MLP neurons of a small language model. Each row is named by its layer, matrix (down: output weights) and neuron, and shows model dimensions 32-159. Each number is 128 + 24 x the weight over its row's rms, rounded and kept within 0 to 255. Numbers have three digits each.
After each neuron's rows, "fires before" lists the tokens most often just after its 100 highest values on Wikipedia text that the model never trained on.

L5.down367:140136145137133144133142143168101135098126080137099137134129141102106111128098104128128152160102104151135108152151142128185111138100072157113088073108129136167103130110091162155121113103150092122132104121104117120110162097107108091109113106121154101136107137157109098152117135140147127150122099183124152088105089112131165158123118142142076145145125159118174124133149175139163073164106
fires before: "\n", " |", " ", "0"

L4.down202:108104121104144123150078087121088130140117172089138068143140096138091163136133149115117127114076111160129137110132100142117155101127142089160167132114105145151128135158113091150137187082137104140139118135107135091155114125133138154098163111152117120158107146115151141117103157151162099131128132085130150155117154108144124156084117110131175139092143098129120155164158114078165142140185
fires before: "\n", " "

L3.down527:119121100148126135104128133126118139142150121149116139091166106110132143126138129146167111127101131105189132144143129131167119135150107087161126139120115156123144133126113117135116114148111112188106153080103137108124153077175067119113129100140121124129132152119104118101108144100112091171120127136140082094120144106115107131176145168108107102087133115169165128168132130107155117132113
fires before: " "

L4.down312:117105129135133113095130132113114153131117130118125106118136154128091125115123127107126136155127135129124164106170169120093106106138111162156103136159127134131119105118119197091112122150105095126122123159155172145132133152190154126127124117110108075155111139156113107134145119106132142099122120101153147108135148136142128127178112140135104125094140123140087126131150136162137127085128
fires before: " |", " ", ":", "[", "\n"

L4.down196:120118112124137105104179126098084134138141130145165150113140128118116112122177119094119137103160127102112125126133112137115133149122157142120159117113105138125109138163113099145112133138142133152141153111139175148104102107132114136157124104159119136136135123160159100119126172139115119096152105174143114123106128156128124169146116120100165130135128130192133074134107095080091137108104
fires before: " |", "9", "8"

L5.down128:138110081147149112079102096163137135133130120193145124151180114107156130134129148124143138130098138158138145121089155180099115112143131135140147127131151168157127122105082113109152130148120133106145103113085141121125118108077102139090089114115125096109130082174128108116118140109132116147111095156115103127109107147102163100179139152125131130119141145097160147117110144141148133117092
fires before: "\n", " He", " The", " It", " In", " As"

L4.down80:154115117105102081178125106165120087134145183114110126159105156154117121132132146142084150085116172096107132094158080166115103106121115134099128140132128143130111130106103135142132133155108126145109137142110117117129141181104170122120126129146103145158145135133122125114086134083118144108123094130152120139168066160123138081128131087135131099095122083133149130117139096142131105144129
fires before: "\n", "1", "2", "==", "ology"

L4.down592:065166105120134104106145129111125155108132143110151117119152103093101114177094150111140127113105132122152144090094117101191136129117112145152127180128136164130130149183122109144166098120127083126161140142145119115116150121163146136129117136160129131149134124095118095138115150119140076120114143155130101153111105129133130152116149108129112104136158147142125091131132143104119119092106
fires before: " ", "0", " |", "2"

L5.down140:128109155117110131102112148101126155155143129119162122102146103141090157113116073173126132076117117087136200139151160138098101153139131137138128158176149131136149093131138144102133072123136124141119145105088140126130136148116104128078118116119135138137078134114126141135146171104149119158190115119110119133137153097115092158120174137131146131101115123132109172138112102131134135159084
fires before: "0", "}", "})"

L7.down442:120092119100140135124195119107131194142166130122116151123151138149119134125141099148103142129133133138119081103125106121115180103184152128127122096117105124136135119131131147114158151075110130134130135116133119164100114140104157135149065117154122099105105122087114140185129139157061136095194088169169133146089135118093130153138089095120105105125101104123164160132135148120133122124164
fires before: "1", "0", "2", "6", "5"

L4.down199:138166121115157148119117161156091127140080131148117106111116130100135085136122138135097112125120108128122146107127121185147133159093102111166158125144130149093111145122112082111105106145134083104095085132116071156126150166097099122128138165067104090106112170118117124163092125126121130114160138128141185104108121141112085127102087143136139112170123108132118167124123130130133113129149
fires before: " ", "2", "3", "0", "1", "5"

L5.down242:140105126171137161121108162139116114177157103079101065100141132131140089100139140138119149124089152102103077155123146146183128160154132184118104122112130107074129163122185132123137151135095140108097134117109159148116120133159113095141123133135143120146113169105119146148149106092125105115116090114129117146154125107119117076103112161121100079105137172127162158129149158128148156100145
fires before: ",", ")", "°", " |", "6", "8"

L7.down365:145087132130095090115052195145160147159093117129123150117102159118144166086122109119146124121097095111136175129132137121113137089166125141168131123113133132088136074127131124119118158113152110129144102132165120115125180092151124126101140123106161125129143129119110159161176136134093148130129120116128141134093115083146109153116163129158134132109108108140139121120179147117128116088119
fires before: " ", "|", " |", ","

L3.down611:088153180132093137119122130121118095131131127145117128140109112156105137126164115113141133131133115089141107086140130106110120133107133158125111112158108108116100137144121140152143110141168123088145153108150120155122163128140130141136161131149089144149096183138127147144091079099125157082129153087143135101103157133159142153119124100131106146114139149168109077155127113126144113114126
fires before: " ", "\n", " |"

L4.down531:121148125126148146113096142113121125129089095092138147133105188147131146161121089158175158148138198129150102194094086167137149124148089094166089110121117153160138089150098121109146135173123159109146092145084119116103105125100151100117157118126129129133139085141153104145123099092135100152132097153115150118110117154156138119101137142164107122115118152062143124153161159119107113127131
fires before: "\n", "-", "|"

L5.down290:173112105162121160187142155116163112125121141154145146139130156188114108168138111111095170096141152103134123109111114117093150156159121186143099115127143127135125141129089131099091166170114150176149119117117137120102153147104176129167153124079141068139121118148106155112113153136132114127091158150130094122109124107137151130152128111144091154112136142122157138105172114114140122124129
fires before: "1", " ", "2", "3", "6"

L5.down296:158144114096174151123130094153142112151162122137164125173143149106133098122123125134159154108200148135102101126113080129104164118112117134135128124108118109144153163086118136124103104093112145144129116128103106099155073117114099128103120122127147107172171121131143167117122090123104100138158140085108114137094168106142164106081150098132105134104155137097154171110102121159124147117136
fires before: "\n", " ", " G", " Ref"

L7.down13:123123174126115105176138137158102137118115127128131136122125104150107133145155139131142123143125065131113110119141153123137108120151154129070114157116140147103174127164131154161140117113122136139114204091155124177128110166117080132170128131124089139174130140130096147111086069134141135140108127095137135115153172139072121159131151150121097099170125138144123146120144131098155122113121
fires before: " ", " |", " Candidate", "\n", " UTC"

L5.down399:125106179118116115126185145162111164141098116135128116163117124171150130139138100132124116119125106087116112096104145116099129148128134124143134113148086112123122131105121136131135116081108133151133114138159104134107085106139070145129107108105134139072089163163139154105150127126131078149127100084154140167119122132106132118100119101147170132106137168154141125157095132178135135105103
fires before: " ", "\n", " |"

L2.down561:134131163116128119106121132173125066156163125137096134132132122131164120119146145104163121128101128105121113135160154176161165129169091139113115133124110119104120100090144114091110142120105133139181101125135126102148145133117080142150135095089131107142132084125112124111111104191114106125184154099136138168116110128140133065120130141109142110146107108176185165100120153143135127137120
fires before: "s"

L4.down465:156141177124142124152176141113135151116129144110103090117130122100137077149121146135117121161114131154106119158113159138105111108145131093156143133125114158114119138161126188115124121137151145117155146145171094090150090147108141109154108107187127107156113133127113166152180122130130106128136128123105095099128113157063148138102137149129170135117116124118138109092101110145145138140120
fires before: "\n"

L4.down372:160118118126130107114149118148099129114137116168123129192128120207111082121118107146106132144118097099105119127164159094105159126112129135152110132127100122094113165089129159134149091123147111160119118212134110057147161113158158129145137116092131113133127153118136095120126116142125138117123142144159089087132091106104141144134109104131080166124167140164134133141112146151117141123141
fires before: "\n", " ", " ."

L3.down413:126124137133122127084128130087129111149143127149123123180159132126160120091136131111139151090166177174104119128150124146110152106128104173137121141131092118155135086078108122120105104116123145129131159120121131088148152132178147134181086091134140113126142091168136148136173143079128156117096160098148146122132159100155193113097136148105117169080105127111117128123130109143145123098089
fires before: " ", " in", " of", ":", "\n", " Summer"

L2.down567:148129140121184074095128120070100138118158169107151144146103146163134151134122133127145103061119126124126127157094143125127133129124141095137184101159145111134101131194111123111128148077111116138120103150125148113130131125145130120091095176100110152089108128153105134142102117168180112142139160137115148146093083129123130186100091121114104137146129108112138145097095117135080138104127
fires before: ".", " |", "ise", " longer"

L2.down99:097134107131088120109175106125130136145121137152127134073166103156142131085105072106147111144083151127117145103142117131111161130124133149099130143119163158183125109139111147136109156155184108155159124118094129121117083121123071138132134094127128132099192127109140117156146137126132113105110146158133106103164099101096136147138128110129172149155148171158146121122099159127174157137137
fires before: "0", "1", "2"

L2.down322:131059149117116121137119083135110154107129117118147097137134112052128108123095137125119125164137127142127150104111125118139130099141139113096102136088092134137156120126123169095164148092158154146133162158134129109107129119166111100183149130176097149155149120128089130124140105126146070129113158192151098114169176131133154148131145140181149107096115073099137109126123146119128115127130
fires before: "\n", " |", " and"

L5.down327:142163137093168102128165147142137129163132185130105114113121137109108105075127115132125126124134141159113163171159145144159148079126143109087127126112100126154101128141168101122103120104137116103094113129097116093133102079119177132130128103114135126102131106138132069142125108098111140140132082162114173160122099162117155107129139112162123101170105095142153124134110131103117130127136
fires before: "\n", " ", " |", "year", "p"

L2.down105:154135152154125099087129107108131104119156131055124119140152122145157097113125118116152137104112149106129156207138137166120138112140109136135133141115142149159142094086130120158128129102083118104128145170169136133138132110115134098164162143100126111154099099121115132073117133162126098104177144123106113114106139119120094117092103101136140171135153118144157115090128148137106143116142
fires before: "s", "\n"

L7.down464:116153150130156117140115148138117111124157123187109105147126134085137085110167100106138156126099140055149167116086149147135086114143120155118165149155160179133184152107083122138101150158147126163111136120069136161148134136081110112157117130138124112162168106114088165164132134114168136115147103128127097123130126126110123134117122135140106123145145162068170118130137112124093116115118
fires before: "1", "2", "4", "3", " |", "5"

L7.down228:115135118143134141107165100119116146136098126168059103169112131136106146132149178129155109150122116122080109120125127142146149159120134102160133115124156164132101166104134116150117150139127150133131122129132178152082086145117112171120099091132131086121131116109120105119150140144094112082143149185111153107121132101137117141126161105102166132125153132143131137133137129106169132104089
fires before: "1", "9", "2", "8", "0", "7"

L5.down423:117102138118080132093107118138132096138120106105189156061104117144139113110127124101162111120110109144174153116147102144133107136116191125138099109118106119078104117113118125094182081161140097102154123100106129180152160149158103139123154160120158137161067152128160131121137159129145143119129150113132129119131151120130109141139135121174112131105140102139145145128124136135105147121074
fires before: "\n", " The", " In", " He", " It"

L7.down73:130093127125124156117117104110123122126088141130090133137127120073147117165158144154100117133154129138109103124157112162118116105123119115142113139077089115168111139122095130127166130149098142147132145120114142109134127142126132095132071150136133109170168124128118109164093147124169110122114099121158141099141118132108175143133115157036104129091111111139134111178167142144110092098168
fires before: "\n", " the", " |"

L4.down262:135121176131143111116129095126105161150160153122109117125104118149119125127166103160153125123118130097144132127089093070073162117147149201147154116145088122132098170089118137136105098101130127188118109166116141119180105111146139165127084153109145085144142121116131112104135101106137105123182153114092156155147114128103136132126130091131132133112097118148157142128136110118124145151165
fires before: " ", "\n"

L4.down260:071141122134136093104107113169145177146150120133119143141127090173127101095133142109122126115099100141105093143147122126175138154108123145134120164112127136123150165130123149144133132099162111182122118119115141114124177119144154108130126118143124109104123153083118100119117102160110108113145127112110082103159130092133118095171146116091149118107172128139128138154156137159179166122112
fires before: "=", "-", " Total", "===", " •", "The"

L4.down188:085127138092138167118141126149139113132130121111139150125114124077143118090159119154112157127139121123160165139159105103114156114113169118150106139069122149163146105153151125124132109139146140148132137145138183137144152149089093155155134153160101128147145151094120108125133154150123147104180140104091148128110141144075100178124121064094163134133103105156119156139123102100130142135110
fires before: "0", "1", "2", ";"

L5.down403:134101088155133126162125158116115111155116078123130126145114111095096118139154133153121106121101106174136147121127125120121134141149147095147105102149126125122118116089107138151103140170132157127163168108128094131113114097129126117143122093133123092110096095173085135157139130125116187124108117113148102133151125137116138175163094129134114139120107120137155140139128097161158132084116
fires before: "0", "9", ",", "1", "2"

L4.down313:142144143146129145122145132106086162150124082103105107204137138134141122134122094148121138109144122160141096086096136090090157112143129139144110160156125128157099124104138138109121151129176201114127151111124128171147104133138105147103129127117109115137145107163137109110169118122150082100138115139119179185131197155105089169130113107154135167102118099133148129079117116132081114166103
fires before: "-", "|", "\n", " |", "|---|---|---|---|---|"

L3.down15:127135123093127120098140122146060122134138128159115143129091119161171101113141128175100129134134118115145134136109091149114103128124123140149162119092118129186108119135087074166102143154126172131123128101116135141154126169096136126137119087151119095114130158123147105117117105115138123108082110124122157128124091154127128115141059093131117128116121135134123135127141105163130099155124
fires before: "\n", "irit", "ons", " |"

L7.down50:098142143099136162127141089132125151157180183071175108087100102145105162120113142146187129094091126112159132126180100081142121115144130163141124095105155173137143151088075119139138136118126143134105096133099153141133120136101084177118112114102157127082099108132119147127117112123102147129141151140164143123121140151113130095150137120143105137117108130147135062171091130117112142110100
fires before: " |", "0", "1", "4", "3"

L4.down120:098122105127130129135127103133122151107162134129123150174148127133145103123137110135123114140147110128129160117106114149107134114182126055140140175122122135134096148137139113149128124118133101198126130146107135131138146096105123107081086147131122124167080164084123131190103124118112067119133109139127123148087133119087146154154139139132115143098139180157126120140127134112138167144138
fires before: " ", "\n", " |"

L4.down95:116127103150137103084164124125142165161132108126156151119100158075134113124114135108181156135141107118156132118127144113146126148127095104142125103164094151133144141111150077158161134161151125114113099115120124122134123127116117147143144167109095111103115135114126084176097110156131154138128102102131163141097149131136124103141098115161098128143153158097154089125109130103094129108118
fires before: "\n", " ", " |", "0", " Summer", " ."

L2.down167:134172138106118140091132096137094103178127129160131136138122111144103163164132120122138103140090153101110112115097112185142174092128124168185118135168097166146112103135095136136115125140143131119160147146069118152147134153083124144167138132118115133140104086152118137154128127071170089160138083105147152167113127156113111160104160135137129125145120166107135148090094172119155117120127
fires before: "\n", "==", "|", "==="

L5.down557:134131146144086115124134106106090100108105133149101101152141144187134095153181131123143157114156129106121126161131162117102107138141123137108111119128147125129142095133143143117118158136105096149147125111123157178109143118129113097151130100125133146127151100153109103127086105133128150137133141145127104116202119153116123100108160100125116119109098121141147123068115118099109138062092
fires before: ":", "1", "2", "ent"

L4.down418:141114150130111119096080120176106127138150091097109122133105100121116156104161122125132144126096085101128119127130171111162107096089149145107135153124079147077179125137149143157083116168165134131124153130102133117164146153124121116100147189127177138132098158117133138113146132159132129128134129121166102114138111087113134155147140115107115105125112161182136117133131165128148153144119
fires before: "\n", "===", "=="

L5.down345:165113133144129096119150128113097109125083119113111095132123140127127153130102117134136142137111180151134127115075131156112116124157097124126096133156156116155148101090143131080103183141113144118135182083076116142090089135136100144118148148086131120143146098114119119097148119141174091142118123122128126163151173141122127177103143112130142171108130114126131117117134101137136096117173
fires before: "|", "\n", "-", "|---|---|---|---", "2"

L4.down145:163130122133132111173104095091120103116123112108150140155129106117158129162081118097128140133147142128135098133125148131123144148105103138098190111116150151138116165114151086136118120169109120138089092159052149186139136161130121124171149135121164116074154153122180123125154094089107133157099088138168124156120116160153110082103107091131118110130131098157108169150140127146153108117107
fires before: " |", ")", " (", "}", "\n"

L4.down387:112167098153086154135123126152167146115120110088116098145166060100117114129161146118121138133124140141131082103093129143145097117153167122123134114114104192087107149119115133167114125102132138101110112161127129137122144123141103108126119105111159143116103123145154147117136124140154156148144136139139085141155133180089152137173095184137129139115160171137123116146103125123113150085106
fires before: "\n", " The"

L3.down141:160127177110126132082120126168127122143135068130121114123105171122142095155135092126105116148122080078107189152113152124136165117134142100140140172148096109096131194131120125151129107127111142153156154126156086136107157121115100111114178154165110085142135153097122136129128099122112105090125112114136128113121123124075088157146142145167145136133110110167120121140126155170129127099176
fires before: " ", " |", "\n"

L4.down117:134128144125155120137112121155059156130132107122168155111169129142110131152169120144131142134119122129164094097120139102130135130144133131080110076107103190109119139173131098136142129116104110162090120165110098134136103157169148119120135105134106145101110160109134073122122155152112137112163115173124141154086089121097114158156111123177118156140159169155139141160127146137124083093143
fires before: " |", "0", " ", "2", "\n"

L4.down295:167106136122098092123176134085150097143111140100133113145142135088151134123144162145156112105179109139119116107135152096130147084137072108115143120149154108138143106137142155129114143107110146112125165166155090089102106134155175128120142152112118115161139126128125105154092083127102139153157115176103139115165145160125156127114140141159123146099149110171126116094139089140107119091133
fires before: "\n"

L4.down308:101111151132197168140130124146090155091128105171124155113112117082144077079105145152126120103097109142153114127148125123148138112120111111134110138126136163149148107117147163163151150112097107129098102115121149114124132120115113103162166093126124110112158165089124146096115117169165113151132173164136110124086122107125083168131121142089136151100161125115115134114151106115144128123187
fires before: " ", "0", "1", "ib"

L4.down337:136152135129118114139148081112076146165142115153131136143129084155099124102130083137104154137159108115122133119133133124120163147134110128117142084159093140135111173072122147103139114140121119130109155139140110125163115116143123129091117114077120105149110184136100067172084129119118104134190129161143132105160089156116103129150111176147087151114141176142095095143092134170094128143119
fires before: " ", "\n", " |", "0"

L5.down422:106118149131103172128111143118119156167102125159105153109102141135087116158152124141137120174101089156102104125091093165141143113139138107121125095140108174117149135100090130111105117110156111074123135164112085136141105112113118133126103105112142102136101134137141110112132181153141129142208107135100112150102127133156112126136136133163107156152161118121167140130130135117134096158116
fires before: "\n"

L4.down585:143123147123101173115216121140110117143138115137130117145119104108121114128135111105152184146127112077124159122105108109137119105156126083148120135113124117138111108154093162129166159125137123116147120156126088070133115110092067136138123131111175141127111153108136140173131170125156128114166090136118097113197137117086114152122134097118133139098098136125149130115130119147125121137118
fires before: " |", "1", "2", "0", "9", "3"

L4.down631:122122073116113148108192125097120084137124118133135068121110134112128113131179174128137183151125120114139120089098163173140143156126116129070091099120134110117112128111164096143137129147124148109098117142128115109140141147084163157171144105164097171140143115097136122168106135123135173121100120127106132114126151176119162152146136115097173163099139129167122085096098116099151128129123
fires before: " |", "==", " (", "N"

L7.down157:136145114097107149113123132139137199091136111175122151083110106136115109143120125097149101110139147119109132119151149096102150135141111127132116140161130110130143150110153121138118139135198125112108085133117153148116097128101138107128130121079091153142112127119165098096137133111165117098141153085135128083083121149094095148092095167126104108156148144170166149161125148097158104170156
fires before: "1", "9", "2", "8", "}", "4"

L3.down69:136125147110120117145154156154124132122167123092111120136154145159110165174156111072154114120109112088092118121125136103114131144156128096124123094098125128156101126117148159108112117136125121146090099151154139103115143091180148112095131127159149127131127123157117084163133113180129169090160118134141097069104099109123085098163137168131123135119117111143157127170122149134075131104128
fires before: " ", "\n", " |", " .", ";", "3"

L4.down216:092146144146101139125144149118156145098164095119149125161155132129146120113119110148138114142110137061087131135104116152175141161105158152122097172108179126101138181161132171125141090171143135114135121120110096117115082145075099134119130153113138141092148149109105175137107090087165115121145120135188102126183149109118143111129172132114130170111128158084112112118124137145148100137117
fires before: "1", "2", "4"

L2.down166:114126127133137143137140127104137151142119137113117137129112122122160151092128146160142105142168102130163064114102105068125130091128102140138157139148140078104135105114153169129119109099122137154122114132115151117123124116149155177139127112132098124156112101177092125144100106180163174117145161114078181181099105154118138128136089121158134139143107099127148116124106154146137140107107
fires before: "\n", " to", " the"

L4.down405:135143116119121154124122131126160125166117125109123121136097169137140094080121103143148157162099108124157173144161126143121157112126114081172125071104161160139133083119112143119133103148143113111108120164096145119126129164147112130101143102122132150128130140140103111136159163117112116164129130114132140076142147134055122114128154090099144127139112148093129139095112120136111108164122
fires before: "0", "9", "1"

L5.down123:155139117112149114102150131166103112133175134140178146148166098134089124153095118127135146150109133129123095128136121132130132125121135127147151077120081119128139132129159115178156146108140130167148133163127130155162126112137131112140091130135142085152115140088136140146093089122095105161158097166118151107104109099132124146098081100127047160149113152115200118149108124132148124104141
fires before: "\n", " ", "0", "8"

L5.down169:144100124141167109145139145159110158138130112120058108157170100122158147158138138149130133087173160102154157112103162102133146113118084142113135123145147126111108160117140124164109126096157111146104136142117150131130096081158141119155102129171130136134179121120126072103109127117141083135148167101117123160138145136112151091107109117118163152106100117119110137142141149148128111104108
fires before: " |", "\n", " ", "–", ".", " ."

L5.down127:148132161127076119122186125135140104135092129125090106116127142149104139156097080115140149141114159091110128131121157145137131114156127122121114124125148103149134098144120110142128156129134142101133119127091110157116107103149126122113127127104140126119132065147112152146184120151137130162088154146088110134137142118153138140128126158154172166118105118095142167157129117125123096152132
fires before: "-", "|", "\n"

L4.down384:148131137135136125129148152163205144128093079088106170153115096160132127151110111161130135154134104140124127121104165105109111091120118137172125127108114088129112113111149142111134114145129070118139149093164129162171138105162096134143096130151088139157102111189156098103176153143126127130128110168105118133070103115145103109138174145109118135091102151117114145139118142112152130106112
fires before: " ", "/", "1"

L3.down100:171156179117127079169147163085141139154145122116134149114160139163132088087138120130123141131114068093159086136141064127143146154101126140137133140186120109143104162150136133155115086118098101132140106124170113137116138140161137151138131175104126093147139163108126114120072119086114125081138148120127109122132096087148118130127085121108093135118126113110164167112167179176102107150148
fires before: "1", "2", " |", "0", "3"

L4.down304:102159117125134091152000112150135099143156125114141109151114127111107140145122126144105129122146105156151149159114126136105123136132135155142135111120098111105117138122119099164134130117116076123126099136102122081140145127129148110133155128129118091173149113120142147097116129122148109092150116156113105165131108099144148145133105090104177135125173110107148082148135145123120128171152
fires before: " ", "\n", " ."

L5.down505:148157116146136128095121143110132078101139123150129106143175108123109124152117137147110125147090132125133165136116122133109152148138084135118126153107124098156122124147137089162171159134101140100193159082116160103108103138068105118099110098086157122140115131115111148120133117110170121057130128112107155165127105109129115122135139147101157119081104111124160136110157164166097148127171
fires before: "2", "9", "1", "8", "0"

L4.down390:170147140128112151118115167121105100143099140138139127114151136089147151149085112116126163114120182127134130113116160147133131151146101107107148087184134111155104098110119104088121130097090145156154125146124117125131106121178102142140159153128153126103163091139108112115132120126133109160153146137110142140123146163156113128095166110121131110134103124090142127106153125122124054085146
fires before: "-", "\n"

L7.down9:141145122097149101140166129119112099145122108151136137093093130127109122089152088115066131163081154137130130104157157115083161134080142137114116186187124105109143132145162132112135124141131100153113113116090122150130139128156129123156088134114088155112133130083110084126130097090178101138124157126155094170137169109115163160088127111136136122130128152075141135143130112136126144173166
fires before: "2", "1", "3", "7"

L2.down141:119122139103105144111117109091134134179105147128151153119131158154108136139149116106151135125145131100126100080151151100115156132120131158136095116122126074166117137133115139167113123097162116095067115124158117167132122155130070145118128160138144131093113149137175095110145154092170160162100165095136160150118100152160121155108093102155160102081131126083136135094105097121090159102145
fires before: " ", " as", " in", " on"

L5.down38:150114089126090109111085121114129115137115166101135135147094151128115099120121132152130131117116148120135160123136117131152106127132153108155119165153136105155139102131135097131167150123116137142118127140143193116094105127056090132150104159143140109123101108155113161160126119112144161131142132097158156089151169151102065109131136111100176101156099145116126142129130124115107130099184
fires before: "1", "2", "9", " |"

L3.down262:135130134105123157097156154121110120158118114117129148168087133144110173126124103135149103142114167125131119123119136178138163087135147161173125126163098149136106127104080096130098119127180117113145148138073099085170111124125125158153134114122142105136080074147137130147132133091158129128144111107160140171137110156100125140097118105177126139163103165078147113114139164128119114151152
fires before: "|", "\n", "-"

L4.down351:113117144083123136096148160077160132109153149133113175117096125112075118154143130178080154119126102125109104116154113113132151153111110120099111123111102116139125120172104137123150114143144114093132100124148112127132168135123120136121130124101145142151111113117121148162099149141104167115146114087141161115123190126117157147091122091155152120183075135143128117128157147122133140145140
fires before: "0", "5", "9", "1", "8"

L2.down532:133113113163107113152032098159119053116132122145101099148135134167096178101117159101111127100132095128117150152128155176117118110134124086147101131148109158130135136130128135156141140109143130126142117123146124093150136162091155101131149152125127110137131072151131113125142145136137081127115091092141119141147094127126135115123167095110137115115114132146174114130156101115148115078140
fires before: "\n", ":", " in"

L5.down476:148125119101135163137114136121085140134152097129120186137190132144111129092156114167127155161132101149091083133149108144128145142110115152141137095092097133126092155096099103126148141127107125124075106149108101121106101112107116130115111128115113134117087140140158101119111130134142146172190097163145137148116098136137158125114153128126077146158141139149126086127082139124161110149147
fires before: "\n", " ", " |"

L2.down374:113143116094123076134028129135118117159136115135138137129130141106095116128088099126090132156164108156149170139136095184131126126099146136123124135125091104116112111101117086188126124152111108082133084129120108108152157089112120130118147130123125141159102112138160126115137144139139133098163114140105163157114086122130116165119153126126143137111111127121153144165138141116124119130174
fires before: " ", "\n"

L7.down114:165121149097151153151168152123112149140126126137115075103140094137082122128162133169068108091131114112086140141122138129149164117143135140120144093123125139112129127106151141110155148120137146155091113158115094110133135145137093100158128134123132142118085117098130090123122123099120139129171133184201128139129151120131122165138127135163138124139123145210151107131101162132123109074126
fires before: " |", "1", "2", "4", "0", "3"

L4.down109:135127125141139191137116168122099071080108113111116103105112104124111142174139157143146095130113149105079133122141142127121090116123130114108144153107175156125112114094152072099152123112072129122114159108103118188102112131153136124123108124128130086113126142162137148159153185142107152147069148156117138090152122108124149153104138152138125146141094135118093092154171162108135121084114
fires before: " ", " (", " Super", " MF"

L4.down121:134098164109160111151137123099156109125128140095122084119173112099116109115135132127136146107112132154140118157098119110134134126108143110145110161131110138103115138122153139153144154136133133125127165085084107145120149163049123125130074111092174138142122148097103155127148117130114151124140116098148091108139127128104121118142115138144145104078107131163139136109127160159134141134100
fires before: "-", "|", "==", "===", "\n", "===="

L7.down349:120173175146123144099115124142151112146093142110121159125129130133151136057147122085131092140076184118092104123131138112102130099133179114129128157125117151085113133111135091164105146128125161134149124134132114116191133156118140133081129124109163186071091123118112119117136119174132112136115132147108117126134085121118131147146090113079124129142108166143119146143108125137107123174155
fires before: " |", "″", ".", " "